python train.py --num_hidden_layers=15 --hidden_size=192 --num_attention_heads=3 --num_key_value_heads=3 --head_dim=64 --intermediate_size=512 --vocab_size=7637 --hidden_act="swiglu" --norm="rmsnorm" --norm_place="pre" --norm_eps=1e-05 --positions="rope" --rope_theta=10000.0 --rope_fraction=1.0 --qk_norm=false --attn_scale=0.125 --bias="none" --tie_word_embeddings=false --parallel_block=false --init="trunc" --init_std_qkv=0.0467 --init_std_o=0.0 --init_std_up=0.0467 --init_std_down=0.0 --optimizer="muon_variant" --learning_rate=0.00912 --lr_mult_o=3.0 --beta1=0.9 --lr_head=0.00414 --max_grad_norm=1.0 --warmup_steps=200 --schedule="wsd" --decay_fraction=0.389 --decay_shape="linear" --final_lr_fraction=0.0 --batch_tokens=16384 --max_seq_len=1024 --doc_mask=true --train_tokens=150000000 --max_steps=9156 --dataset="wikipedia_en"
MLP neurons of a small language model. Each row is named by its layer, matrix (down: output weights) and neuron, and shows model dimensions 48-175. Each number is 128 + 32 x the weight over its row's rms, rounded and kept within 0 to 255. Numbers have three digits each. A neuron's up and down rows have the sign that makes its largest values positive.
A block is one neuron, or neurons of one layer that tend to fire together. After each block is what it responds to, as a language model described it from the Wikipedia text at the highest values.

L4.down23:152201154123102108123099111070135154107074131163142220095128108078122085138121116104146118134124075158128120130185130147122134086070105158110145094096093131114168158133057165119101188100170160149106135160108108159131144080124104101101082147129129102137108102175110141136119150075107070100100193143102181212105120124139086145084152145132109157090121126144125186134055158133105123149139
L4.down51:104133145129145086119127132114130183132123095110154135129166122082069154098091141125120122086152195144089101094100140135133135107116087146135093179094144128137066113099094139116040108175118098110103148119133139099132063127162149102114131188134118147150147165087110106120118067135132124101135228110092063163125113097094118116054137117118138103126204076099094110143131131147107140130125
L4.down80:109152116120152109081087093096104108071147144114110147172155142150143175104126083126111106140137150154134109121098137108137134075112097093147144143140126182108119101135111138167148190123174121099074135139088146118140051077165090130174138167091109137144151118092101120118097150052108150153192144152103064151114157035072060127086058132155120126089147101141178072101103127091140103097172
L4.down99:144132076092040172124118097149119141144121174189146136152104161154075138104158115078111178126156094087097122149127094111116175156106120096141122150122150108151094157199110085163193131126182113121111159128127146141155093155115098075124131119114112090157123065147120109126128126127163123154144131150160131210106136096130163131096158165091085086159152136150201099141066097050123086130093
L4.down122:113131110092154115153108111109105157093105104176118106158166139115107137112119135134123092131083164182123139056129086118154166114140124220157121148157167135097092072130098098165155107161146153125106102160137186084103112117107140124150136151220121149142052157162022115165106086117100101121139120144097113126113116081120122173105065068085149152126159162097125182118127232106133106129114
L4.down287:169142131126114125096134077095115048118094143131118172110108106087108111128113173106133134147120131109138183070123125084149131117115082148168134115178083101120153101142115132127106142113110156171156180208092177109158092129155089129131133247165126096147107098127060188088098093157142084127133113156052101170184160121152133157123120145135119139086106089144129135169150120105085129099113
L4.down328:100077100134152166169107150135081127138119136110123168152150137118098188122141085097145130119159144087129144119130203141158105191084121119100154171166136188193101066108127128136124096090069146107169146102173141119128166113114123139201128094135132135131124080068084126145071098113165170173160100139080166080100146152085107185148141074105105130161078178080164129130114079122156120063141
L4.down392:141196139121140128089095200159149098053113111162111169067094158130085142114237161111143160159136163177138117140118135124121171135113144101145119131096103119116090176132099137155166126097160088136183154158141141148179110142060125159119072108096200129127089088133077116081069059161113127109113174120085139155170108073131116177105092155055090164158140142097096150139135141104108160102141
Description: Nationality and place adjectives

L2.down100:089067176129081183121112151161138123156080132074144125152134173157107131071168094082095130204120108104104144131141178154134164084108109163114126154060122125069136142150156189051143088131151140166203104147121104101160128115148119157098144138079090163093090126178063135110072113083120120163117139142178116083106106127139159181139118161164130131085166078112099138184103112124091083146104
Description: Website link entries

L3.down48:132171139108155133176119142091077144155147102175114134104100081130141078106107108096166128093119154142166109022157076160147156128108132103077097098084129154132126120157163132126146109110119101144114130144157132178126101093170123140122133191161174146140124123166152113147114211057118104133181169118125121169153140141087163129133149140177139165164103127131212167227091175175122093115160
L3.down127:137189136142102113140143138169144094116097156096154083185073107160135172109123121130131096144123107146139122122071164116147201094189132122125063101153148154148074105125159092143150144186142151135127194170104069134150121123144149094125057143135120103169141170100140099114129160082133104081100139114137097102118178172212119145106143125058179082100083130148127142141141134111139125146174
L3.down194:103073076101149112081170176178139110099113144107110168057131119142091082098192126135091085146129133178178119132143084152106184134113159074108170088100126132079130184138175154127141107160073150099155153213132183090131126124136135142132156123172115124105166109136109051092091175123120111154070144128115061133113139123124179110090149119168096162154161154188171145076080186177106103105123
L3.down218:076122128092114130093124167082153053103086074127131162070096148122096131124115152160172075171168157123183124137124117099103184120081111104136141110186133093118085101128140118096068099158212104120105137124150096117154076119116104164090121110129080151079076117132081169102091118141168067191152116085110164164093105149142097130164132172127119076173173102121078146138204142154096149128174
L3.down245:089135145111139101127161096159103166131144178189097149143118177113151134150129133195193149117131116108164133091140179183100076093149201057129136119130134185055192129098171105125148159104161083108089143136162096118144174078142146135095091156115101101151085066155081170133093159137125119165101149096096194126133178175154095134141189164155075109145102122137130111142138075157133116117129
L3.down249:147100182118168150097188112114141125110041099119127161124171124126111141205084189171170103089162111143131108118156140084094128066124079117101105159142149096159138057170098114184138150141125103125122144120058153155174146092123127157104161050060168138130136112181118101150128178197134109142108122122129137163142128088142134151087092096108084068194020080138159093157186099114122095063183
L3.down263:080148165099127110160132183145160098126115186151157089145077205151090165105128119124101183087131147082093128152057122098145148128111108080161158119120159132120156135156120127119122158142119116124065131161163165077128133133126110124063052127089148084074071105151102179129095154140156128125073099200125098093123170126151142090192142090116108140160146114139117190101192054096124120134174
L3.down408:154085132109081078098116097129111153122144120128110137159133152127155186221114156142172086084095165146129058177109141067118106113153101113104159117132127150042089162158099151116103129142134165106143149136171144150157095064165105160146124116101141100160111137141125099121120173128146075096072111098042121127152179091166141145116137063134135138179145157163171103099149162134146124081200
Description: Word-initial name fragments

L4.down211:108151133120174112072165137193136157116098168108110131136139056116126090138102127165172151136072173158145106128117170108108161147122235135176129168204152114127121155155187139095116156156070169139170144116132184127131131123127132141093157127096153114138168183118162080097146131153080152192087074137096135126127130082141152089139096143152097185198149100147112116112130099111126140116073
L4.down213:150087089140135149159123122140142171104108108110120150169129056083207107109060142097126129103125080150139142075085186134157115139121138159062161148095149150108138130139081048122152134145147141120125109170179061097120197096117201156154165162136092126144143113085111117158127106201103175135106135169130076072163134046106166194111168117101081135102192120196139137145147161125152160152081
L4.down234:137129137157074152100151166143131182119150117159127134174051164100137114169116102138126193106111173130121091121185123163104140077140091106199167145118113144165153090149081102174108169119147118105135091176171120109182102146117129113135145088172164152106164118109090127177067128096124182152107165212121190170085077122141124080114170109146096096168177167160099128107080135127081177166136
L4.down301:133125063075129141095127123128133096115122082121135146067151118159119163122139148099104105143161113147123166140154132144134115131139119116117127131142090190145116116114076124142147084214094074053119154181142046154130078103141115085066148123129123222163071147176116159125158097132125142111057179139126144116121073117107095131121148066139095114102170110108110149074173119111112155176118
L4.down382:097192139142158140163138102098138184138106143158116132135106103125115150139058121176087150090178103127104118090128091170124127066170131099105135160118106077079149107106094156112108125183127175149174126105187139102101139164100164173123154150141118161159072159103144047134130123150152111094155123196189091078159154109176162184103173109134092099178123115130135108146112171105076122122060
L4.down432:123228116182103157138122183096081142088169119108118106085118123050066114145111073141117165126174109129149074170132109119143112094135122065096174133072133144166165084125105127145089138117128137120107075146172122148106139127095203107117148158135137143122098118160176150115081176119121131145107133164114155153127130148174121119086096145138114100184114108191107103176108070132087073178148
L4.down439:096128157149111120099109159135143153101149083146138154148131141136183130055115148169155101139137161136135125244183098129113148169131076156134065167152146124095132129138135161139086127140115091142103131158118107139090089144101176104108064126171162155142124127157100117107142116155153093190109103182168155125111115190076105110145118109165066142125154110099108120200077114056125147171095
L4.down494:168132135139154086090095041121141107156170107100066109139129092118138089116124126194108135146175125128083192093188086126206161145147144102154108133082100086162149106071132096062124111116099185149090181185148139105126114101113154166148130123114132118106185143088129127134051119120138120064114125111107150053167136169144107152118114089070148052111115134119127108109122148114135110161112
Description: Abbreviation "No." and word pieces

L2.down340:169188127133147127094062126090160097099158129186117167093123116139059116116108157111154110089123088132138140094137166064116142088063125107144172082151117144084106099141106102161126115109158152142128114198131131102129085133138117134103093177132117103101101095095027187053073124105165068126133185117053094211168154103143158126106111139109115097105106112191113160183167144124098127134133
Description: Nationality and country names